From a checkpoint of a small transformer trained on Wikipedia.
Training: a variant of Adam for these matrices, 306M tokens, 9336 steps.
MLP neurons of a small language model. Each row is named by its layer, matrix (up: input weights) and neuron, and shows model dimensions 96-351. Each number is 500 + 25 x the weight over its row's rms, rounded and kept within 0 to 999. Numbers have three digits each.
After each neuron's rows, "fires on" lists the tokens most often at its 100 highest values on Wikipedia text that the model never trained on; "fires in" lists the words (lower case) most often at its 100 highest values on Wikipedia text that the model never trained on.

L7.up1012:507535473440494496458494516487506523441491504555460526474529489534517451494504468503521524482520472504495511484500495483530520494505500477526476515501488520550515488512545492475521522493473523524512493481518502461507457484569531481511494496525510466509502497542435519494528509502503513465452497520534439523497487515479562494555503510456490507508548475511509543502503509507508517581494516510481521488527488497523502540508480538453512502489492533524548551488482493482508499528494482517513510502454508509538496488543506495470446503487445476524501529553486446492498513502468494473463464510516503495536488479510523502545523504485527449525498505481508509515513501516497535485501489552495513538503539467503504501526528502500456503470491466502490522494471508491508482496506471
fires on: " at"
fires in: "at"

L4.up1531:505499473509485514523507484468485479516472510490483470573500497468463522524497510464498453513491526506538475487500531515477492519507468453495521498552478532492500526485509519544491502520483513511490511519492532499520522501476511503511503522510469485521467494478487531500509527507514538498469492509512505487484505501475471514478502501516498476498488448516521481480478525523517528454513503490529494481473509494485541510513484505496499523507539496482519516496514502491493499500483491510475489451471562526513498524508485483468435502572459503468505476520501504509497506485565480516492481486474521509533490489552547505527538538473473522506455567470456470519513510493517474486477449515503533546490517483504493492462528479457451503500465505461491501473489517529461525495506460
fires on: " such", " used", " served", " completed"
fires in: "such", "used", "served", "completed", "recommended", "opened"

L7.up641:478516500501484498516521484541515475529433485485451484477545485463511502525495511499511476490516525510476489548502510497451466497555507488508495474492501507459509509541482507472465528500504500506508492503487507483463494493496431506511514523518508484530476507505457508505498489496511516537512515500443511489495572508519485495499522497455516492523491544489435486546533531478491503481480529515493501477484479518457521504512502488501486514458537524501499484563490506473500479498493520527456497497463544525535462493490450534544555501552509511474506543505473481493523506508509481531465489545522499526502515511480462502481470521503519524552464527467491478478508505511508515494478480454514517511547486542472512515458510490482517504515476498489499522495558522455487507515578506
fires on: " best", " time", " him", " others", " said", " fact"
fires in: "best", "time", "him", "others", "said"

L7.up44:501508473457517482511509510528442470551440518459483560504502543470511463475454497517487526493468536515470511554500517488477508506469486494521496533501490513485510503470489496547504533472516518476503477496511493504492430523507548507505506550487496516533502528483483515530510436507497539477536522480468512477477519490461451571550524479495504462519441500536490483474455518445530497472507524523499497503501549502521473536526511481530497449509522487518512514543484500503509475553483526502486493494540538476520479491490475533538505491517526505528537473504530510523481514502515558481496510462478500479505467510493556491478515477482515487509477518535482492515536485506513503527530494494511473518465477520469477429530488482495532466532497486537518461494543500495488514516424523
fires on: "born", " father", " as", " brother"
fires in: "born", "father", "as", "brother"

L3.up1530:504479510497485510520504479490496501441501531507491513493536524484523444520500494478479533522531468477500509532521498481564525477522481523490478532524448550525545488517460522542489543495524516498535560505544503485475471481491553472480494509503498436502529480449506499504494528479490514519500528508485532478477505506470504503509503492483472492513490469477461537522484498468510542475519513486500490481504494503524475504497537519563506495453491524431519534480505487483506494481487483500529500511513495503508523491466494494535508491489479503509498504494518470507476507506482508501462491464467496495470502497540510496492523461499510460460513504469459501528531522508506465498498476540510468545493522484544505477532461486468504513487485541550469475469477499519486504491510534
fires on: " general", "og", " making", " full", " management"
fires in: "general", "making", "full", "management", "record", "writing"

L3.up874:478536497508501503484504449517495474466491500501458499499531507513495484511488499504473466473548433521523506463485543478492521408515518539504492492516460506499537502493510455480504475507532505468503445513536510477522465503510521509496475511492497481521524464532515496496481506518439458497455526525487494465476504506493528475509497468488471483552476534511480555477546512447508523456488530516489442501518502493493575499490454471489516509483521476529495512486478505463518486446530474478484491503489483537533563499494514528464530451513477503516459522522500525493496499499474487489499493505532485509503499519564482504488503527488488444501486484457520517492499538499496476505472540534524464511498472486490423483592484518482510499493482533543510485526496493494494483515500499
fires on: " born", " present", " birth", "unt", " singles", "born"
fires in: "born", "birth", "present", "singles", "developing", "he"

L3.up1065:493474472513483513549542507521506529485456505486508463503496497507503510503518505497468481479521563529514490502486526509529510552508502495510512536478468513514515498485475548530495541500514492494509498483536501494539446491493503504524507522501510465505516496509505491516501536474520524505555478496505495446460503520488528536497489453567521503467508451514427472461462499519494501506500508477495491512467491502502503490483475439523521489507530509454482482459497505499534487519488488511536489464558475498420504493536518514490495479521549457471481490464495481494507487483526472473507497494469495542517491507501523509515477517520513503522518488515498521505502483504520534509479518572491499478539509480500472475535493500455526495528525471494484479472524538507514478530509504
fires on: " such", " including", " bacter", "rick", " professional", " born"
fires in: "such", "including", "bacteriologist", "professional", "born"

L3.up751:518508503494489514514499496482461503493497479505517494522494508489563503517502472480506521501513491551527525475512483513513523442488453488504491489511490461494477501493514529504508501491510508493502495455553524493517471454504504527485504530509473500486518515515546496523508504512533448480553514504461519452506516514488483540479507491495504500541493538519445528537502493476506504499502515501499532552552501450530540521517545465536523504457527515489526520543476472526549474552454445498524474519511512454480546493527499472480464451538496482470507481467476532516456512502528499506502475476486528554488472541503541496460405486457495514493503526572497529529496518493518487508520478588537501534536446479534508480497486496480496486505515483487483472513505517495498556524467508
fires on: " its", "ena", " scientific", "gg"
fires in: "its", "scientific"

L7.up119:487537515478517492509522501508545457488511493523503501484507504526484537479536505499500533491512503499440510513492484480493455504518516480540535501494499522487531488529494501514522510466478514496517479473515500527459482508566471502482512513535489517499506491482463463514488468499552470511481484500533458443510554484499466552465518446483513488437479559497435483501486511527502473467488467471482480503533517473446487504509508542458491528481500463458504533487512488463529481527469495482528466490484520493511513521447516527462490500514516452502511526511501470493502507478522457481523504534485500435533492507507500502486470523543515504529521461483497501516482465526485512506478548499487524516496530503482495484452515516514515472505506509511505484516515493477496519497499527
fires on: " with", " up", " ver"
fires in: "with", "up", "vertex"

L4.up1216:505476542503494518538534503517517486472524498493495471521471476511478526535550523507507504511516522497485502549479510467484487545518478504504537503495481521496498497501503456502504517503516477513502494452440499462467518500485548515501496508491491530558521445529460500453533503486516494509534501474449509482496484480463499473430522513545512462490522531431561467474500462498483501490522478498560504518517450508498484498512496529506497498469491490471520518478504478490502496494441520461515516510497516486511541486522498530496452491475492476493484492487482479506514494493481461515517463523484519574539522498521488506517513489506497483485544521476510463434532505501492487531516484476494494520476487509518469480487552552546474490519497511523440467497505497519462440505505505
fires on: " district", " County", " job", "mathbf", " legal"
fires in: "district", "county", "job", "mathbf", "legal", "issue"

L4.up1529:545535495511501495529507495482467521489506512480497509474479542517515494534508507475462504495499518520513508481519491480488521541529520481511493577553519511491494538519492508508505533515472540523500460483556468488525486488472521459490514526551480504523476547528496522490531514496488504487554506520457485446495500513480459514519457489482454458493509478548505478479525507511515518485521479510523490489478449520474525496544542498517470527468497512494499510483492494459504463473507513442513528489512483498494545507503460524517516498525498496502471565526484480527489515522487498500482448501490474507500508509517523518506492482491536505503466508486523488482554470505558489504522472531465535514507510479509428491446509508477462514481455464540482475483495510520478478493510487
fires on: " such", " later", " Prime", " mar"
fires in: "such", "later", "prime"

L4.up1032:477495534500495516513505466534520539449525468510493443485444494505486494504482547523502514493473494510518493481478488537479514492526513514503492498501532490549497478551495541497494502498477485517494484544510514466485523527520477507491519501474503526549588504504486495471463511518505508503553505516522469506495487493483499507501540516515510471536514509513529512489537491501484466475516440539515540523503434495506498499530476487588484487498493529510493460510465504535501495523506547489486481486447500498498519518523465491454472474547496554537491534512498505537494509484449482515518476525508485442508515467494455509494497476491455545546480553469527461492499560506482537521529486502511501446497479474483455510482537497470482462510523496514527529541506504504505495521487529
fires on: " work", " group", " ground", " party", " Authority", " draft"
fires in: "work", "group", "ground", "party", "authority", "draft"

L4.up1223:488505503499523497496510492520474501536438497517524530498494497453480499511546472493498471461492497481508517532510500469487476481525545472501533529477534503447484507512469499517504478503540525473511474472513476518555477462500490514519523487519490533489493503472453498520557512488532485509500485457490524418492475482477496445475509494516490484494514491523496510482512486449495499496494530449489473498523496512476484500482530518511549526510547508517488457496481472466512509511532496473452495523533487477497506483515499521472489495503504497545474550514514450488433505510517529493490491497537497467503508489499468498521505493485456509473482500531513530515526501503495520492504536534507503506516499532480474473477490526509539528470488459498503495446508512525493532509464515
fires on: " two", " three", " Other", " various", " four", " Duchy"
fires in: "two", "three", "other", "four", "various", "duchy"

L7.up316:502514469497474512476455548503501500506524525478459482475490523521533489455511495456494534464492524550501547526502485506520462501504516467473485532490474483480502483507523535498496496536500524458518481486476512516529483451539565485490511525507480463496468522525510502485518521503506556494505504458469506505517488483453536519462473524511497480542479512510469456494492467467501541523491482517502467476566519515503484511535517533474524460467483491476490491448512490482502493457489486470503500483530505455541519478509521502525511473493507449488492479472480484512488519502499477449475455448477490483520469484537529506526482485500483437472495488517515508501519473492503487531503482460527525512505510458525491510487525507481464459492495473466498489508487475534497496506498488
fires on: " part", " role", " office", " service", " serving", " together"
fires in: "part", "role", "office", "service", "serving", "together"

L3.up594:512503491516502484507487523483545506499460502492499532489465499498490472499505517504502518540524477504511482472516488504503504508530499504489523507487480484506467508487488484529515598501492500505494496517536489491507460502500519448519520500494495491470483485523477508498509547549433545498493513487504505530511516489503537519479460500505502498505505443506592515459510489525500502507494481510514497503470480488541454505492467488500500457522476490565471491469530465479507493480495503497496547485502529507472503555525464512455544529516519536494532423549497496497521506505531506489497495507505531428494503520495481501500565594469513507505551499502538470501538477505495480483483417492519490529499528487464494487522518496480475482430478471485492520465484502517483490488469521
fires on: " All", " war", " came", " Type", " Super"
fires in: "all", "war", "came", "type", "release", "teams"

L10.up1430:508530457503528477505460493502499495479523477527472527520489504512491493523570491493521469550519510491514514516455518489468514461524468489520497495500520475516507517485491525509539494483480545485483463474507466481536482518503498495477471521502504515510502507519496487507507501523463501494487467489468427493504490508513539507463507573484470510491465514563516465454497479484485519512508516476547488448493498449506493512443525506541495514461512525498496510465501488486516517519469511550492504505498498496516493522482510500489569437498485469487559547508523459494526501505496474500491473503491533529502487500537527522542485496485524494512508497433480469535501503548512448481516496489519499532461500496507491480517538524465503498542476461573525491501505492493474503502481479
fires on: " by", " In", " to", "In", " U", " le"
fires in: "by", "in", "to", "on", "leukemia"

L7.up1269:495426507489549471505498480551479489469459461476534533480483500483518489506518494480532543482478494525532493445475419494517508530437477480499501512501493497546495503492491531467503489508516497516503488483497514499484480548531515493509465480516517468489490483496486503471528547490474513490478524488514491494508487558496507552514518525516494532528530460529500486503483507532507546483545477497503498455532489507521515485501499479520454504468502471453474549530451512490517495496511487518493476523499511508460496490509478489490445498507504479537473499499502564525511521502530527465456487514534518546495485568513491479467488499519511507533481520504498521514523488519496520480518499521499541532502480519507499510447495495506500522493481495543483508506459491538497529462540529
fires on: " In", "In", "in", " in", " tw"
fires in: "in", "dinars"

L7.up862:493502541461502501496497527503522502464496518551533508516466505475534536467510482501471527450490528501472498488514489457504483491460502463484492522503475522569519503528529523544493470523513522565524491448494506447514475463510511487487491508521514475505515526533512491501525488472507531500502496491499481467478486467492508553483499497489529503456506519490414519496500483484519503524537479506510488504451553499520524524481498500504485513504552503483503517463520518531476504473549471520536492475506482510453536505482569551503505499545484454518530470516463470507499505496493489473497463452503511508528495499465516508498521539481510476519473539492521546522506503510495493558522484533490511520510539508499516512527544491501499519518531486497513486519477536548482527475451500
fires on: " have", " has", " district", " Population", " offered"
fires in: "have", "has", "population", "district", "offered"

L3.up969:520513469493450456491484475568490518511473477497486462523487486546523476522511509500464518467516516488518458517493540478471478481489546485501426500509470496509479472519502530481507526498494504482520487522511453480561517526516487497507510514486518458489445540495459496526461510474524529497458492537512482536522485504477502495490519485491517503562516532509520483506491529492519517525506500496495451495451472480514504496500459494534492491531511492490462498491484517509523499479481505515494507500512482504528497491480493497455500518524551453484466528521527462561522496515487512468472532478493492471515499521562497511498490550480527489535471463439515522517508492510543495436513560504493542467503463504529471508516481518472530507472489544519527479503445513522497503487501497
fires on: " father", " left", " name", " mother", " only"
fires in: "father", "left", "name", "mother", "only"

L4.up1208:538505531493498480481463473520502485479476520470540494480510507510509539511555514508518500470467476538531530499513542450491499536487492507494481490495520467524511490482513449487497432499509511493505475501491541492502505472496465495494493470512513514506471509512524502539484480504519497513531485477513455445488493488456506491516522451472492481491505528503444488483473487464529498471511485513458500483473506476471519498508482579524494471471568481515508508520512504463513503518436468506470453490447473483487506518523482504515494464474480477501471514497493462542468500535507549536545516515499475521508480532521479498479482509489486474509552492473509465514545483496506497537493539465477522534474488466514475500473488483498507531483501506472475517536477483499470452446488534
fires on: " United", "ö", "ę", " conc"
fires in: "united"

L3.up347:487530471487511539476489527540487488540498509521474531534486484473524541509506492480495513509501550478536474534520514525448484523510492494511525508514460463515493497494537535486503467498505512500506530487511523534526509511504489511482487515519498492456467497511429496502490486455515507490492535482440489483565497499580538535483498491533486500514479544480500494483493483435505426494491497498500514480438519530546504514448460531502513450528513500541510462505479486533529502505466475507537508517504559489516514505498511443497555486503530540493504506520510568514501515483510465474563483548494519515535478525482549500464492484448503500496514477511514520497496534497509449526512504504511459506572576504467465493565497525496520503504512531502500482517511507470490515478503460
fires on: " He", " back", " who", " he", " attempt", " ac"
fires in: "he", "back", "who", "election", "attempt", "unable"

L7.up1403:513564506473504532462513516504486503534494450508504459476496471464488500531559487508514499483512497530477481544504525461528575511519476480513470530490502503443510480497542519508503503506504507485483499491523518490511533500483514513507483525491500500447471475546503494495490526526516509469497504528527497526495481504505537481507504482493490524459514470550518454490479498517482480556491514510505513491491488497448505504492515497493552494523539566514517488514473485501492491515468474520486515509494477540527567487534526508500525489516458485507501519511488497508516486472508533481488511448521488498515509558548527497518543578498510498500529510515488480477520473516550478507521480484517532494520555469513492530533545514506485489483527491483506474505514537489522500521549502
fires on: " by", " across", " at"
fires in: "by", "across", "at"

L3.up1229:499479467495471494528502518520546512495468507469503469551453485491535482508532499485516524456521485486500499520532510464484521473479467484505456535528502516522530494554521505531503537502491504502508495496512518447512480492521520489496501515479503503510528491492468490477509465502486510501465510487546459521533496509464543531489485489508446499526497491461487484506550495436497493512502501479511506429508498502519505510440476497479501501510466478537500508447468503488500515493499502492498490525465509466488510457498490555492497438454482521481501529519520543484481523498515509484519497476552495525482500514486480501538510542470519483494494504511505530455503479501511450498497578516540517462524466529524506498465494529499505511507515495448522486492508447553516487470507501
fires on: " since", " ac", "°E", "ink"
fires in: "since", "e", "aculeola", "s"

L7.up547:515463472472513526492479516520491465508506517496544525485485540452486471494496508513471497522477482484506466514495473556479456511526544480505487510495448502529485465507454514489495530505503499460507488524439485498517495473445508505521499492488495503498475512489433494510504494518536503459497513483481502475511473487535548556550464526511503508476484459519487489506481496502517474485499493472499480512466519534476509494483476477501512486467466490518476426474456498508503479488452487535472492481508486459518440475508511517497474491494516461517508516506506533485486515478533545514490471460511504467505519477510490516513504496481511518509534554521493464491502521473481513498532490516486485539549475538500514439465514502448480467473502498460476460461507506523479506482464491
fires on: " those", " five", " several", " three", "ymph", " four"
fires in: "those", "five", "several", "three", "four", "lymphoblastic"

L3.up405:496501495519482503504535498472523488522510435486473493537441510523503515470548491513503500520478524495501495569513524530543496500512513546502526522505482514511471498545499478501504530503507494531498503524488523527479519513476506499531462504494479480504461487486500501469495525496526503498468491480476504492437510496501522496508468522536509485517452557452568515500518511470501489487528464534508466510509504497553493495487494571498503504510514540491487482500501530513504498514455498507504487454441508484509565501490514491511446497492487507504458498492489504481486496497500501501432520466520493505528500523527485499521485496477485490489476498504484492461457505499476500510539512502523447463481534507520520508521530482494473496472512507462478494453497502531522472568479489
fires on: " this", " these", " bar", " companies", " films", " class"
fires in: "this", "these", "companies", "bar", "films"

L4.up1275:506487504498496506480513514502492494480433468560504483512482494441496467486489494482494507528524443482514538483484481554494493513512523509489505495506532551469473517512455523493505467499502548502507499499506510491471492485509485507501503485480507456480481467518471502505460512509506510498493460447485516513472510515546481522509485526498481473479487504534507541516490516475538513497503489497487484496502470472485463501500494418480538493537496498508501518512508533448512509500509491481489479479520526490458443487498491540528462463506518490476475510502521500503453502541504509501520506457428503514486510476459490496467464547509483545489511458542498493535521486501542526487470544489560504510502497462511482499522513509476513491445498467474523499500521499463510497483527512
fires on: " used", " George", " built", " developed", "″N", "known"
fires in: "used", "george", "built", "developed", "n", "unknown"

L3.up272:504497506510506457502499528515556495474482498491479500504473497515479484514531511504513525517516444500492546531469486479523507500482473490490457511486495481558470503494543522537499469505486493513500404477511507484519540517490483491500524481528482512476537510480471500501498484527472515502526483534481496452575518502514539485494474515481515495429475507535490485469568488531515482521479508567502526499528558563486462493537512510491492503496537504487483499481502511475475510450519505524463516430480464436488535503513501525469445518532498526468486514493481451485490496497501465494522521518538516486530530511488489507524514515569497511503496482460504510492524515503505502545530485477481493510502541467468487500474533502513466492523467471469500477498509506482487498481416516
fires on: " built", "fect", " listed", " recorded", " protection", "ized"
fires in: "built", "perfect", "listed", "recorded", "protection", "approved"

L3.up1220:517507536525465501496465507520498544511509552543482472499517478494482535457579495496426462440517517485510480533515536488530506534497574495476453514510470497531511483520522514481510486509456519472494512493476482511513544514499508538468524497458478506518440541525530507525544512478505564520525464507465559524489494507500496483516508497474520484534524516532555472456448519534519535503528521532506457565536522475504508481498455512521497522495471478447456546504537530476509501485511546536499495460508501528470486542492487479513496484502497493469480524503525479507531492489497546496489511495478495510545509487531485510503463515467498490509485527473490479519521466509511507478502510454520506514529497466461498503464493516510528504460512509521490513487522519521507499514483490
fires on: " first", " co", " power", " USA", " failed"
fires in: "first", "co", "power", "failed", "usa"

L4.up387:500508502496450464474514525477533509488479529512481475509548499481496504519477530478495552492503551489463522531491431484496499515522484520515467506495458503544496499519559498538510499497479506526499510558502519502511504459526499496499520510547509489499488495499449496508468515472520504483526486511460457496513475518529468495497496492497434477441510511503504505477482498470547544466528455501507520500511499503470524513492516463497470555533498519536497525498498534499517504507499513513514493497485528503462545483539477506498460524503500556505510501516500524464500508466500469554488499434512495556485494539498521505521501505495531482491521528464502532500483477489489528560500530508466504499528491518531494468476519520439503502497500473464534498481503542496476450527433513
fires on: " De", " have", " has", "und"
fires in: "have", "has", "deaf", "de"

L7.up239:498484526469490530505534513514461499467490524521506498502525492535502496509528497496525557454507504517537469509500487518513509490485458493541504532501473513505524486507544504494488528527492510486537504516480491506494432504532509512502495556508521490478503472501497498522503539492484490483506553503482505498523481491514525522511501530536515511469509505491503529501490490507504404527485495486520473459450480489517496529493473544506483483510551514475514513453489477503528517460510470476485513507503468490491537521529515452517474496537520539530466499512451493441489529500516502507501462478505490510466496495515517509528505508507522527489546525518512540486504494510513542458511503520497510541529474510490510518550512512465504504501501511518506472490538510572505523495568462
fires on: " he", " He"
fires in: "he"

L3.up292:516504488493506518497500552467478493464464462456468468499401505498498456469495498483514500485517518529513514460521518493467510516500494487507501512499504516493480496527508513553507500497501508473502464475530523481532487463505509489492511502501476456469486506520442494484478520525480514488454524503469483502499515499480554512488461485508539502489474489499515531521510500512514461545488468520497465538482447503524562510487466539487508482515506485491489464468533501541521509526447513491548507533488514502519485478489488495486434491523466445526437495496437504505502518491506473494474478519531522500514474505515543500535501539484513533495510512516537538494534530510495411521463503501470529498474513499524496520514521517506513509549481485484494442490478499490498515515488535
fires on: "re", " her", " these", " within"
fires in: "her", "these", "shrek", "within"

L4.up294:556478498500503497486488498513446520517474478509495447523470539517519549474498524515461464466466528500518501453493456502478516523499495495501443459523474498469452514520461524475516510501507490498509471538517513476513512495527542488500531478491518434513492519525516504541528505492505507542518493520559503469523495484489507434529478486446469520522497490492494471524485516503480528502526516513504499542481509502463509505495516480445509504476501506544497507495433510489541499468481521532553538516485505509501515539519501452514485476518510491536523488550473538543495494495459539495453509516507500493523497496531523499480462489477467540517492523460511490508470480488499512450472473529541505477507498501511473509478538485487457498498524509534531480502500504550476567481507498
fires on: " out", " local", " New", " review"
fires in: "out", "local", "new"

L3.up653:542523474501508490510451508485444510531499520451478453480452499492518465495552489502510506452515476497467503506526440544516495486506508510493520494494488515500497506490431527467503481502508501522505535517522490519499489495505490460502492495508501503494525468521531502480506505455513518511470509490522502504493536492485471527496476483473469499501504462524537454469487492532492560470518494510514507492504481501508453499517530509517499486493534500416496512488494483531506503449470542515555506462541490502482474495502505418470503486486464488493488457456522509504444497479513487506508533506494480523522512459486512489455514552452481474518549518496463480485488467495480504477475500532462502498512483503488520492472517485472472502513497523486481489485491498516520495533480502
fires on: " while", " some", " these", " this", " remaining"
fires in: "while", "some", "these", "this", "remaining"

L3.up123:473474508507516555539527518500474521488489497525513494539472502493515506512523501456477519516506520507538503500443528544490520487453497464521510515508495493521483480514531536532494538492517517474518519497538509487447489493527521501450515542528486441506488481500522472484467512495470509495517492501458513495469463515480528548472531505540497489547489523493466546515474497473521490488506515494516479501510499485501544506476453527513530458483514473492522457521506542491514482512474466522504483469486531508474514460511524526469441478475513464513540516525471490437499511478523471485521418489482524475490494482527518504504442464494521495447491495544538522490539465526511507526511483533461522499508515494494523501473493522462548518501511532496484459484491518494462546505473516
fires on: " make", " land", " making", "olves", " made", " marriage"
fires in: "make", "land", "making", "made", "timberwolves", "marriage"

L4.up1463:507472482492539483491496498496526480454474474489530487483507536480481525527486508527541499502502470492483515510516459512520526508486511484515526497498462519501550478488478479496481500497506489502504497513551505469506503528482496501504442505533494589499485503493479489494483496515484516492510521547472479491503520531475504457546464529510474516488493488460545502470496488521509491505473489461512472490499460462536465509509506522508467486520477453514484476488485499509514503477474469525535520480486517487502482512509567484531519544475452537505468493483470486521514512532512487528499525465508542528517501425498536503496489494471462542493557480533536488493498497501427450484484492465478491486503469444511490509498512477474453556497476557487490551480550517507482524482504516
fires on: " two", " land", "asp", " notes"
fires in: "two", "land", "notes"

L3.up1138:514503472489548500510554505470492484443499471511447528513468498498538498515515490492527474477523469500506530502494489485486497488513501513508466502506517530525461479521474470496504511491472514510514461519531501477488509484498541476489479518511493494524533494538529498468508543517463502506472543495528508520488491514473522487495515505539494486507511437449513505486577467498519552478494508518497468500602515516502495534524487453501509470527474479536500493498496528471506498464541483520543501483473512490508510485483497471568497487507478498514498529513516532500478515453482478485513534487531516501528488493515490502496499483502514461501461477514481551446495462508486466499524477521509469542486494491490552483529509534499448497514493497472470474473477459509492478495498525
fires on: " work", "oma", " worked", "hip", " those", " same"
fires in: "work", "worked", "diplacanthopoma", "those", "same"

L4.up970:504507511501473470517476520449523526437483533476554511521545477434505460500496475492491503526495465512534519516509505485507520501519507518506517493474520507556516495510504503476512504503490505513507501469507473489497515518507488575469479569528465487477510481528548489480500513505502489486453479470510503454523510547497503523502536496494530501561501538478492519481519506482553520502494524524527520495530519498526570513498489536481513523476477462473516511466490474495509501524489507507510526466536482454550533495503478497517571484503495577473489470512504499456487501497474518482513485506422478450484535511522514498519474481506475464511500523521547538537521525516466477552513535518473561476550493515446500492517516505518482487473515515542474493505519484523456496477483490
fires on: "en", " club", " party", " Club", "mer"
fires in: "club", "party", "companies", "19", "race", "division"

L3.up1207:500528514509542528524495505497497505503482518505445519524489449490521487512503478489463501507510486478506489515446485519494472505509519523491454498480496580531505478486506510508521506515493512481494470497514502448465516508506524503514506526491490458472480504507495492534478516473495554491531484502481490512563502506490545488484485468504541491471501497457514507495492515500531484546516496479511514493483528512463517494508452494502513489502488504485486448520526559482529497503493510517531476488509491532519501487502481518506473475566515455502507557502505546499502495473485459491497508423471515546566503517506531489512471520478519523491451471467503552503505505508498495510525514541558536500516490469534439473520481533488534508496520486464513452450513486497504476522491481
fires on: " such", " Francis", " including", " Tour", "igh", " ar"
fires in: "such", "francis", "including", "tour"

L3.up1284:495496484503504521534510504487438493517531500540485523507434499444503504487552498506525559514462511544488480491525511438512476560512483520489480507517520492535476494588457470519495562500495500496489502472495500500502482502478492541509462513507522483535494495502495500530512483505559511502484505488514501514480526495447461491497508486552500486419492492503527470505492474528501489536496490510501510529504478499530454490494543498553494522453482540494502481493481544519507489492533469491518468487514517507498540524489508494503480507490488503469472502460497496487516497474478501478508492497507503491534517494468519495538539535530482514470519485470485527519465477492576505497497496492492451509460467518489507497459500494503526509579494446524497447469513511517490535534516517
fires on: "100", " centre", "Over", " Institute", " quickly"
fires in: "100", "centre", "institute", "takeover", "quickly", "females"

L4.up358:512502485525544491480478485528458493472488500487489542518485464437503455515494520510486527527546530491508530475515501527457474483510506497489516506509483498523535523551551496532506498504531498552488514496512495495500475506514480509530533467494500519490525475466550503547476523540507512504519527515496539488499519474516509532498463453500492462527509517521501498441507503485508507551525477488535470507470520491539460488528501486499503514499512447483471515460484494501496475485511506504514478524438502519484520490539459499468495476501536550489489532524510486450501496483504452500495488528489474465532491491493509488492464514553519501500507475481484471482490476507506514533517497493505563451436516460507412472516473502517524493527533493534497501508487489463521520527430502
fires on: " early", " high", " based", " positive", " arch"
fires in: "early", "high", "based", "positive", "arch"

L3.up682:524484505497531490498542477557527508461530494525544517518481525483514501500489472476509495519499520502496498531463499503492505526491512505522534520498494476496460497513448535511482484496507514459503474494471480461504515465522509478481487512513518456493506520523486495482498457536478505509468499500427546442493490482508481478518476482515544502510485475511490464511452485492507528548508472512489445525478493485484477503517540574529516455457498538483510517511490486434513479490514456513524508519507531452464510482488478545527497475453496527470462473502485496495476513499459509502500482481491507510483505468486491498496495467507511477495509481511511508537516515523545504537509465527483483485506539490465481487501540479475494501460463471521439523474453547465501535483523522
fires on: " make", " where", " long", " short", " making", " makes"
fires in: "make", "where", "long", "short", "making", "makes"